MLP neurons of a small language model. Each row is named by its layer, matrix (gate and up: input weights) and neuron, and shows model dimensions 96-159. Each number is 50 + 15 x the weight over its row's rms, rounded and kept within 0 to 99. A neuron's up and down rows have the sign that makes its largest values positive.
A block is one neuron, or neurons of one layer that tend to fire together. Before each block is what it responds to, as a language model described it from the Wikipedia text at the highest values.

Description: Copula after subject. Fires on "was" or "is" right after a sentence's subject noun phrase in encyclopedic prose, e.g. "The population was", "It is believed"; rarely on mid-word fragments.
L7.gate16:61 66 36 56 56 62 55 58 52 37 42 35 31 54 23 63 76 54 83 58 70 24 58 42 56 72 49 54 44 39 70 41 57 48 64 65 53 57 38 84 37 20 43 55 44 27 40 48 06 55 52 79 55 58 76 60 26 51 77 52 87 54 37 53
L7.up16:67 81 45 31 54 82 48 52 42 45 62 54 54 58 64 59 58 34 54 50 47 49 33 48 72 77 53 47 64 71 48 31 53 20 31 49 58 27 53 10 64 72 26 46 47 61 51 68 42 65 77 50 40 41 45 18 44 32 36 43 67 63 37 36

Description: Possessive determiners. Possessive determiners and similar determiners (their, its, his, her, this, each) opening a noun phrase, usually after a preposition or verb, e.g. famous for its, after his, given their.
L2.gate2:53 57 42 74 37 72 82 18 45 44 47 63 28 56 67 61 52 45 81 50 52 33 41 49 41 26 29 51 34 60 34 63 57 46 58 48 50 37 41 44 59 46 48 36 69 45 81 76 67 78 28 34 64 35 46 63 47 64 67 43 91 66 39 42
L2.up2:46 43 61 53 52 51 53 60 42 22 25 38 38 35 63 55 74 54 42 43 21 46 41 31 43 26 73 31 72 49 38 51 49 40 60 51 62 73 64 37 76 43 53 46 14 25 53 62 40 56 35 30 37 39 57 51 83 68 49 57 45 76 27 37
L2.gate31:64 47 59 27 28 46 74 59 20 67 58 67 53 52 43 52 65 37 40 50 49 54 44 72 39 67 49 48 66 64 53 69 65 48 64 49 75 67 62 56 31 47 14 39 44 23 31 73 49 65 38 69 55 72 07 61 22 65 56 34 54 99 21 43
L2.up31:43 39 74 32 62 53 27 74 52 65 50 64 23 62 64 71 30 43 56 68 46 55 37 41 57 33 32 51 67 35 49 71 38 81 61 37 59 54 37 56 61 26 47 58 49 80 22 41 57 53 33 66 56 74 47 50 43 46 30 56 42 67 31 63
L2.gate339:51 43 48 47 58 45 24 36 57 49 39 38 33 78 40 21 25 33 59 57 58 58 41 61 73 80 53 43 60 36 57 90 72 46 63 61 53 52 69 27 38 29 62 57 37 51 26 52 33 52 62 61 33 38 30 41 50 31 47 58 37 49 10 41
L2.up339:46 32 67 52 65 25 45 53 61 63 65 46 22 65 41 62 71 27 10 45 80 59 58 55 52 60 34 62 52 46 29 57 42 22 66 33 65 43 50 63 49 55 36 51 49 53 36 61 58 60 34 48 45 57 52 70 65 46 41 58 39 80 39 56
L2.gate373:30 55 71 59 31 47 72 32 49 35 43 51 46 58 45 34 59 37 40 79 45 35 38 64 29 34 65 29 58 59 50 61 34 59 47 63 46 59 43 44 67 41 52 34 62 43 42 48 63 78 66 38 74 54 24 57 33 65 55 26 43 82 29 64
L2.up373:54 26 35 89 21 55 59 46 37 30 48 77 45 42 70 65 16 27 50 62 52 41 47 34 57 46 60 44 44 48 35 58 70 59 24 79 33 46 64 35 56 29 40 43 46 46 39 56 48 70 67 62 71 64 80 52 22 71 36 38 49 68 13 38

Description: Clause-initial anaphoric pronouns. Pronouns and relative pronouns opening a new clause that point back to an earlier noun, such as it, he, his, which, who, usually after a comma or full stop and before was or is.
L10.gate47:56 68 37 46 32 66 30 51 72 43 60 37 20 40 65 60 30 68 42 35 29 71 52 19 45 82 58 19 37 50 56 61 45 54 59 61 46 74 60 39 75 22 57 46 40 38 47 62 28 63 27 65 53 57 36 39 07 37 70 66 43 75 37 46
L10.up47:55 58 45 51 36 55 34 40 57 67 61 61 56 72 33 52 41 63 62 42 56 46 63 54 55 60 45 48 35 46 77 61 66 78 63 36 58 52 35 49 50 61 60 47 51 67 60 55 42 49 32 41 39 50 27 36 35 38 58 55 42 13 64 86
L10.gate56:31 52 53 38 63 66 44 45 60 34 39 54 37 72 44 58 59 42 66 47 65 45 30 57 49 48 60 37 68 57 77 52 41 52 75 53 64 46 44 68 60 35 38 43 52 51 48 81 23 92 35 49 51 64 32 51 62 52 55 35 37 41 60 45
L10.up56:70 39 60 61 63 76 36 59 51 45 63 46 60 62 40 52 50 64 55 71 23 73 57 68 67 48 50 47 60 58 78 45 62 58 57 30 57 60 73 44 55 54 69 58 45 36 65 53 59 53 69 43 46 54 67 35 42 59 57 36 54 76 49 25
L10.gate89:49 67 55 34 41 50 43 59 30 66 70 25 45 68 42 60 32 36 27 64 55 56 36 48 64 75 67 62 63 59 44 59 59 46 60 63 42 42 45 38 32 66 67 48 35 41 46 54 50 61 25 56 69 68 12 18 47 51 63 40 58 71 30 45
L10.up89:42 43 46 34 50 56 71 73 61 49 50 41 65 50 68 50 36 65 36 67 34 60 74 43 46 78 75 34 58 47 40 58 68 44 72 47 50 33 62 25 35 35 63 49 74 33 32 48 68 21 52 51 46 46 42 57 81 40 31 69 65 71 24 55
L10.gate93:63 47 72 79 58 72 41 38 60 38 46 39 31 54 43 48 66 52 36 67 46 40 64 55 65 40 63 71 47 48 49 70 58 64 42 49 44 22 33 49 75 37 62 37 23 72 71 54 47 63 59 79 47 68 49 79 51 48 56 20 82 39 37 44
L10.up93:66 49 59 70 66 74 47 40 75 60 09 53 61 69 46 46 49 60 28 49 57 69 56 55 58 22 44 64 50 60 63 66 37 69 47 43 25 89 70 26 53 73 32 51 58 39 49 54 39 63 73 70 99 33 45 51 48 40 35 47 63 37 28 62
L10.gate100:61 57 61 57 66 60 45 30 30 56 76 52 60 52 62 39 68 47 56 22 53 39 53 47 73 54 48 52 69 44 12 76 53 47 66 67 88 21 29 84 48 48 47 59 52 31 47 40 47 65 58 60 66 58 26 33 57 32 72 35 81 47 37 35
L10.up100:37 36 38 47 32 68 40 11 17 71 65 32 45 40 30 32 21 35 60 39 43 38 72 53 45 38 20 40 63 60 38 66 62 43 59 61 46 25 50 54 51 52 65 46 19 64 41 46 58 72 55 58 77 54 24 33 46 60 62 52 43 35 33 53
L10.gate112:43 65 58 42 47 79 24 65 81 59 47 62 47 45 54 58 28 76 91 46 40 78 84 28 34 48 67 37 50 28 25 43 74 73 50 30 62 33 44 57 72 21 86 61 37 46 64 39 69 41 39 28 44 58 35 69 40 53 43 50 35 51 86 42
L10.up112:59 29 44 51 44 52 73 50 70 55 37 42 72 51 46 22 32 53 61 37 32 55 39 29 88 22 73 76 55 30 20 44 77 56 53 53 38 48 45 53 31 38 48 70 81 68 39 56 62 48 57 50 46 30 72 34 42 40 44 35 55 34 41 36
L10.gate132:35 32 52 74 70 62 51 29 22 59 10 43 44 55 46 57 69 33 65 42 68 42 69 64 31 58 99 42 62 40 72 50 66 60 58 50 42 72 58 28 45 53 82 75 52 60 28 59 27 61 71 33 51 36 36 58 38 67 56 67 66 49 23 71
L10.up132:25 37 62 78 58 41 57 22 37 42 20 31 60 52 38 28 30 48 54 57 50 57 73 40 35 24 48 61 46 55 58 58 52 44 28 48 19 54 46 64 35 64 80 19 39 38 56 55 55 53 90 64 52 26 40 39 52 22 49 70 61 38 45 41
L10.gate140:31 54 84 37 28 65 29 41 40 73 37 56 51 48 72 71 48 45 47 42 33 29 68 53 28 70 51 50 31 42 78 54 68 58 77 44 60 44 14 35 56 89 50 36 52 57 43 48 72 60 30 59 55 47 43 16 19 36 58 52 57 31 38 61
L10.up140:48 73 43 64 39 58 63 42 66 38 56 60 55 23 64 44 58 13 58 74 45 55 51 41 58 46 33 33 29 84 51 45 28 62 49 32 91 34 35 32 62 69 50 46 64 25 39 63 47 61 47 40 44 52 56 28 44 36 44 61 68 46 54 38
L10.gate165:63 61 62 37 50 74 75 47 44 64 54 24 41 75 73 67 46 54 70 29 52 40 59 56 82 50 57 32 53 19 47 87 13 50 53 56 49 52 43 36 27 20 53 78 29 42 36 61 31 50 48 44 47 59 54 47 27 57 58 26 71 99 38 50
L10.up165:61 44 60 63 41 40 54 70 73 54 52 58 21 77 36 36 32 39 50 64 48 43 56 56 89 36 77 35 32 76 49 44 61 54 67 75 54 43 47 20 51 36 48 61 35 41 34 33 57 47 65 79 50 65 31 54 67 34 41 66 76 59 48 51
L10.gate177:30 55 63 39 55 55 51 43 68 72 56 33 36 86 57 83 31 73 57 54 75 47 14 48 36 62 49 55 61 46 49 28 39 45 40 52 35 39 63 31 66 70 26 53 44 70 35 61 38 60 38 56 72 56 24 47 24 52 59 45 53 35 37 27
L10.up177:56 42 35 63 56 65 52 70 67 66 47 36 28 33 39 38 23 32 69 46 44 20 50 26 58 61 58 45 42 36 69 57 39 53 59 58 52 59 27 36 30 42 75 42 34 51 74 59 67 63 57 56 72 57 51 25 70 72 55 62 62 56 74 66
L10.gate209:87 70 52 22 66 61 33 52 29 85 28 70 66 84 57 47 40 77 42 21 45 46 78 80 34 62 34 52 53 84 36 92 45 43 50 44 48 63 49 72 44 29 44 52 56 35 57 50 44 57 47 56 25 65 41 53 51 38 46 58 48 76 61 23
L10.up209:40 58 73 56 14 43 44 51 56 93 48 57 52 47 49 60 58 68 68 63 53 58 24 42 62 38 70 40 68 36 70 49 62 38 48 61 57 66 59 21 71 44 55 60 46 65 72 60 42 58 43 35 48 60 86 47 76 54 49 59 54 78 70 45
L10.gate249:54 29 59 71 72 70 49 65 37 17 41 46 49 66 45 48 33 58 50 80 43 24 53 40 64 66 53 44 49 35 33 50 38 53 45 76 53 51 60 95 54 29 53 61 44 61 57 32 53 44 20 61 44 59 38 44 40 43 48 55 53 48 33 47
L10.up249:34 64 33 59 62 59 44 43 63 84 44 50 62 44 29 60 76 49 26 47 66 62 48 74 25 51 33 68 55 62 46 58 78 63 56 78 60 46 57 51 49 49 56 31 35 57 73 81 64 71 33 56 37 48 62 43 56 34 38 64 57 48 65 48
L10.gate260:57 48 62 57 64 71 72 51 40 59 42 29 50 45 61 41 38 39 30 43 60 24 56 42 56 59 47 59 08 20 72 46 49 68 66 48 49 55 06 53 59 38 90 59 46 51 73 54 40 48 44 46 73 44 47 42 36 51 34 65 40 52 46 54
L10.up260:38 45 66 35 48 85 40 63 56 68 50 46 66 50 68 50 54 63 71 36 64 70 56 45 44 46 45 43 46 53 76 68 64 45 46 55 58 61 45 40 65 51 66 47 62 36 49 71 54 75 35 32 32 55 47 56 56 63 46 70 69 46 72 58
L10.gate279:57 63 58 28 63 65 49 63 53 72 49 66 52 61 56 41 79 21 66 67 32 44 43 62 54 57 41 24 61 74 44 94 51 54 51 72 70 49 27 51 77 33 75 63 42 36 48 52 54 42 56 74 68 39 65 68 50 28 52 33 79 45 37 64
L10.up279:65 73 57 24 64 52 46 30 35 43 54 53 38 69 45 35 38 63 61 48 50 49 38 73 29 43 49 42 59 53 61 50 84 43 55 26 62 72 72 51 40 58 59 43 62 67 58 80 42 61 56 53 38 69 40 39 47 47 35 39 40 45 76 02
L10.gate309:69 53 60 50 31 63 62 41 52 42 51 18 53 54 55 28 43 63 65 66 36 54 58 40 55 69 71 43 75 43 65 45 40 69 64 41 78 47 80 52 41 43 31 86 34 34 28 50 19 63 27 23 59 56 30 38 60 58 44 58 56 40 41 44
L10.up309:58 64 59 37 39 37 56 51 64 52 59 80 74 54 39 72 52 47 60 27 71 54 49 73 33 60 29 63 57 77 44 51 48 50 73 61 62 57 19 72 37 76 51 34 53 63 43 54 52 65 41 37 67 31 46 44 40 73 42 42 50 58 40 58
L10.gate348:34 74 82 40 47 23 62 61 60 61 46 47 34 71 76 50 33 63 68 64 25 69 36 50 53 64 64 37 45 31 31 67 52 64 68 41 56 31 36 35 46 58 67 25 48 55 22 62 27 75 39 56 62 46 49 73 54 49 57 47 66 66 66 47
L10.up348:54 56 66 22 71 31 37 41 61 52 28 67 68 37 57 53 38 44 33 61 36 75 56 53 28 63 35 64 44 59 55 63 44 55 70 39 32 43 41 47 34 57 59 54 42 41 61 38 31 42 46 79 12 29 69 55 59 42 46 75 50 57 45 27

Description: Initial capital A letter. A lone capital letter, mostly A (also B, C, F, or In/On), that starts a new paragraph, quote or parenthesis, as in Atlas, Aggregate, Brief.
L2.gate24:74 39 63 67 57 39 44 31 64 64 63 23 48 56 52 48 45 49 15 68 54 70 65 69 39 36 61 26 81 40 44 46 61 57 44 71 46 71 55 98 58 62 59 48 38 58 42 45 38 42 66 40 40 43 67 50 84 30 46 59 54 47 27 34
L2.up24:51 50 40 27 63 53 91 64 45 55 80 50 46 56 51 47 41 75 30 28 65 55 72 51 48 49 88 34 35 44 46 35 39 53 61 53 37 40 45 66 39 26 46 43 83 38 54 62 41 40 48 57 54 80 42 20 48 49 28 70 47 12 73 24
L2.gate28:65 48 58 34 49 21 63 70 64 61 73 60 49 33 64 34 86 12 45 23 54 62 68 55 38 48 65 22 71 27 85 34 48 68 41 46 28 34 47 66 65 54 53 45 44 53 60 50 68 61 19 56 68 57 37 66 43 54 61 46 29 34 84 42
L2.up28:65 62 60 43 50 45 53 24 77 69 67 49 34 32 48 47 59 56 72 31 52 57 82 73 61 56 70 48 65 36 75 34 46 77 65 57 50 49 55 37 38 99 73 51 59 51 84 66 46 50 42 59 56 61 57 52 67 46 67 33 20 43 24 59
L2.gate53:91 27 33 59 38 53 37 25 48 35 45 44 35 47 67 66 54 31 39 32 45 61 49 63 30 36 82 48 67 46 67 36 24 71 57 66 41 48 48 47 80 69 61 30 56 60 73 49 32 71 42 52 34 76 47 68 42 68 35 24 26 35 46 32
L2.up53:88 33 29 41 66 41 55 29 62 02 52 31 43 43 41 53 36 43 43 50 49 47 85 43 31 44 75 53 66 41 70 41 46 65 64 68 43 41 29 54 56 48 28 37 63 80 48 44 39 43 35 50 46 60 23 64 59 43 45 44 36 40 24 31
L2.gate106:59 52 56 60 52 39 63 39 74 31 70 33 21 60 46 65 48 50 42 47 57 41 75 34 22 61 61 53 67 50 72 41 32 74 56 63 43 33 22 28 42 56 52 34 73 61 38 39 36 40 60 47 20 50 61 50 18 76 43 50 44 65 52 43
L2.up106:57 24 38 22 71 63 27 25 53 58 48 64 26 35 54 52 66 52 46 30 69 50 55 72 47 23 53 51 33 35 57 33 16 75 61 60 38 33 59 47 56 70 31 34 39 27 49 34 43 61 51 35 28 67 32 66 66 35 44 35 23 33 35 43

Description: Clause-linking words after comma. Subordinating or relative words opening a new clause, usually right after a comma: which, as, where, but, when, if.
L7.gate219:60 92 66 51 50 44 33 61 25 80 47 56 50 61 46 63 48 28 59 61 62 33 58 36 82 48 63 57 64 59 68 53 60 52 73 62 94 50 30 55 31 33 29 50 56 37 40 71 39 43 52 42 55 66 52 25 79 44 74 62 55 60 52 38
L7.up219:65 52 66 55 47 44 33 49 27 56 43 35 34 57 35 57 68 35 23 67 18 62 47 60 48 58 29 56 32 65 51 67 55 42 45 51 64 67 53 44 51 30 43 55 52 70 60 24 48 40 72 45 71 50 42 37 49 41 47 42 18 79 60 50

Description: Sentence-opening word fragments. First word-piece of a new sentence or paragraph, often a split connective such as Un(less), Be(cause), Bu(t), A(t); also "was" after a subject.
L10.gate4:58 62 80 68 63 43 33 74 52 44 38 62 29 63 49 28 31 55 55 30 61 39 70 66 20 58 44 42 65 51 64 24 66 66 69 44 66 44 73 34 62 64 47 45 34 62 27 78 46 49 54 74 62 46 33 60 41 48 40 34 58 74 49 17
L10.up4:50 37 53 62 52 81 33 42 41 68 45 63 37 38 56 56 78 26 73 56 67 32 54 30 14 53 08 50 78 25 57 32 54 47 49 41 72 37 57 50 68 66 69 25 39 63 52 47 57 60 35 76 25 52 75 29 46 77 53 54 54 42 66 46
L10.gate29:58 46 62 46 52 44 25 41 68 48 75 50 47 22 67 40 77 43 35 44 43 39 55 55 54 61 68 45 77 67 22 49 28 34 74 58 52 53 34 75 73 35 21 39 43 37 17 58 36 65 32 55 56 50 26 74 68 40 54 59 68 71 59 52
L10.up29:30 50 67 51 70 24 43 63 46 52 33 45 31 64 35 38 61 50 44 36 77 60 46 59 35 35 56 79 57 24 48 40 66 61 66 46 51 49 41 25 74 34 90 50 22 35 57 63 47 61 21 68 54 23 45 33 23 46 76 45 78 49 77 67
L10.gate67:57 41 60 80 36 48 42 52 34 30 69 48 35 37 63 52 54 41 57 48 70 33 60 67 45 76 70 25 55 19 53 33 92 54 46 30 34 28 29 36 37 45 48 50 58 64 55 40 41 46 29 42 59 73 45 50 32 53 69 47 55 63 34 49
L10.up67:54 26 50 57 38 07 41 46 30 37 54 34 58 50 51 38 40 41 53 50 52 41 70 51 66 32 51 52 57 32 59 53 89 55 28 54 30 46 06 49 51 62 63 34 28 62 51 53 56 22 43 27 59 80 60 57 55 49 59 46 41 64 56 45
L10.gate73:78 80 51 47 40 43 42 45 70 61 50 46 30 49 52 61 40 35 34 42 36 45 43 42 59 93 37 49 49 06 55 63 51 66 47 68 61 43 50 63 54 51 66 46 22 90 34 44 44 51 37 58 60 69 37 53 90 36 48 54 68 55 72 58
L10.up73:45 68 39 47 47 38 37 31 52 87 57 37 46 72 39 30 43 41 42 25 42 37 43 55 37 32 45 39 43 69 50 59 44 68 34 38 59 72 76 32 27 62 52 44 42 60 21 60 23 45 23 32 64 55 35 47 44 42 56 72 16 38 57 32
L10.gate84:38 09 70 56 37 65 61 32 69 44 55 45 39 35 51 77 18 19 76 28 78 45 60 63 49 31 55 39 49 49 38 37 31 71 59 66 39 58 44 53 50 35 61 47 48 47 50 63 41 53 42 60 71 34 32 28 59 37 52 56 60 68 44 28
L10.up84:38 61 38 57 59 25 65 63 65 54 31 66 48 83 38 48 58 50 40 36 53 34 53 57 42 43 57 51 48 42 74 67 37 54 37 69 39 71 48 41 45 48 65 44 71 67 44 41 31 65 68 72 37 50 56 66 79 68 48 17 63 50 45 73
L10.gate96:53 50 76 62 56 50 37 50 71 47 32 50 22 43 56 66 32 34 32 24 70 51 45 41 37 70 59 37 28 44 46 42 56 40 70 38 44 59 49 42 55 38 51 52 27 44 61 39 46 52 25 41 36 58 62 31 41 14 75 73 51 41 49 50
L10.up96:47 57 42 39 70 51 64 53 63 64 55 44 61 79 56 45 46 53 43 61 48 28 37 52 71 46 59 64 49 83 75 50 33 71 15 60 49 40 54 62 34 59 68 45 60 50 46 70 52 71 51 42 54 42 46 38 69 36 62 61 65 13 54 67
L10.gate131:45 53 76 48 54 61 29 44 53 20 60 37 40 58 38 40 32 77 31 60 42 14 55 45 55 70 59 54 42 44 38 17 42 44 56 52 44 66 60 23 54 48 61 35 58 62 23 59 31 55 87 46 41 50 28 53 40 40 48 50 57 64 25 27
L10.up131:52 53 63 40 69 43 44 56 42 50 42 50 49 56 35 68 57 14 62 47 54 51 41 52 29 54 32 50 48 61 65 34 36 51 27 25 49 63 63 40 24 40 44 46 71 34 33 42 64 54 53 48 37 41 52 38 73 65 45 45 35 37 40 46
L10.gate153:60 52 70 69 50 55 63 42 27 69 69 42 37 55 43 71 45 46 43 53 60 07 64 62 23 35 50 20 42 29 72 49 44 72 54 65 68 46 37 36 66 19 63 22 48 63 59 57 39 61 45 34 57 56 60 56 65 49 49 42 59 58 41 67
L10.up153:32 84 84 54 45 37 49 45 58 56 55 61 46 71 45 42 61 31 51 42 46 55 56 81 26 35 53 29 54 44 47 36 56 32 38 31 52 44 34 76 43 46 32 41 35 54 63 49 38 62 41 20 55 48 30 59 60 29 64 43 35 53 57 36
L10.gate202:47 48 64 46 60 42 50 44 56 33 33 40 39 64 49 51 34 79 49 29 65 42 48 55 47 39 40 58 66 38 46 64 73 77 55 44 64 27 17 57 39 33 74 44 30 41 50 55 41 37 31 39 60 38 52 67 78 48 62 66 71 56 53 23
L10.up202:31 63 38 82 30 61 77 52 40 50 71 34 50 54 48 26 69 38 17 27 60 51 39 46 41 34 40 60 55 46 48 47 42 50 53 36 48 71 48 78 39 71 42 54 52 59 47 27 35 47 49 28 86 40 45 39 57 62 22 50 29 51 70 15
L10.gate204:51 45 54 72 43 47 35 52 50 54 53 61 50 67 56 65 48 70 57 24 79 27 41 55 35 60 53 58 63 42 48 44 91 39 67 57 54 66 51 63 18 55 64 55 47 47 43 52 40 33 34 38 68 28 42 71 71 45 79 33 53 48 19 31
L10.up204:43 64 40 33 53 43 36 37 45 46 65 40 45 42 46 09 64 71 49 28 44 45 54 49 34 18 44 35 59 55 29 22 69 29 60 51 62 26 18 42 41 55 76 27 67 64 66 39 76 49 72 57 53 44 56 57 46 33 47 38 63 51 29 47
L10.gate213:39 78 40 69 31 46 42 45 38 69 60 43 43 53 64 47 61 54 79 84 80 56 52 50 50 51 65 43 44 49 37 25 59 71 69 56 80 62 47 41 50 48 82 43 57 58 70 85 34 50 39 40 48 43 08 27 49 28 75 52 63 67 44 36
L10.up213:26 36 35 65 55 32 61 58 33 57 56 59 31 56 53 17 50 52 49 62 44 49 41 66 41 34 57 56 38 34 55 07 69 47 55 14 54 46 39 50 48 58 56 33 51 50 63 59 57 24 45 70 36 57 49 42 55 66 56 52 76 34 22 24
L10.gate216:57 53 59 45 41 63 44 24 71 65 57 68 40 26 60 55 49 60 37 39 57 49 74 88 72 59 66 19 66 69 60 63 34 76 71 49 45 67 30 51 32 65 75 40 51 46 56 49 37 41 63 44 54 61 70 48 55 66 48 28 53 61 21 37
L10.up216:59 38 52 35 41 25 53 54 56 51 79 47 29 78 61 49 40 65 56 52 47 53 35 34 54 70 75 47 55 58 47 80 61 72 35 23 80 43 61 76 73 32 61 47 66 67 54 58 36 53 45 39 58 61 66 53 65 75 60 39 44 51 66 41
L10.gate242:38 31 72 72 38 59 55 54 46 58 51 51 43 42 46 61 38 68 16 25 42 56 65 26 32 32 58 64 54 78 28 40 37 59 88 82 36 64 61 40 79 33 63 63 65 38 38 48 55 46 70 38 40 29 50 72 34 42 34 53 48 50 58 54
L10.up242:36 48 47 52 74 35 60 41 39 56 38 36 47 41 24 82 51 41 32 19 74 45 51 38 39 54 55 63 45 50 71 50 60 53 40 69 63 71 32 40 46 40 50 41 27 46 42 83 71 66 48 26 42 40 48 41 36 42 45 60 31 66 55 40
L10.gate274:64 51 70 48 59 67 37 17 44 42 57 59 26 42 73 78 32 43 43 54 59 52 40 56 34 64 49 35 20 52 63 68 60 52 26 71 42 51 14 51 26 62 49 22 43 70 35 51 26 46 58 47 61 62 31 64 43 47 47 41 53 56 55 30
L10.up274:45 70 53 42 48 43 19 55 33 36 55 40 63 50 39 36 54 27 47 46 44 43 76 17 38 34 82 31 46 33 56 47 45 51 71 10 65 45 49 73 32 72 50 45 43 51 55 59 45 73 23 34 83 40 39 44 33 42 56 65 54 47 73 33
L10.gate275:59 64 50 58 63 57 35 31 21 82 60 57 15 51 71 54 60 46 56 39 99 46 42 64 50 37 76 52 51 50 73 43 31 62 67 77 49 36 42 47 23 67 60 53 64 72 54 62 27 51 53 48 67 63 33 17 38 53 49 46 58 61 72 45
L10.up275:38 72 52 30 46 56 53 51 46 38 59 41 55 49 44 43 41 37 29 39 59 56 47 46 29 54 31 32 27 36 40 42 59 64 44 40 53 71 34 42 39 56 53 25 39 72 57 77 54 45 78 28 61 40 42 33 49 45 49 51 48 58 66 37
L10.gate312:46 34 52 43 49 28 64 57 58 72 43 59 50 58 39 77 33 36 66 48 73 43 38 46 56 52 89 60 51 42 33 42 46 64 61 26 41 45 35 57 46 81 72 73 48 57 72 39 52 61 48 26 76 69 40 66 72 50 65 72 61 87 49 49
L10.up312:60 62 50 50 56 39 44 40 56 64 31 48 38 56 38 47 57 16 53 58 59 66 71 59 58 45 53 43 62 51 42 36 69 29 64 53 65 46 49 53 52 86 46 44 62 69 46 70 27 49 57 34 52 37 52 80 45 50 55 22 37 18 65 50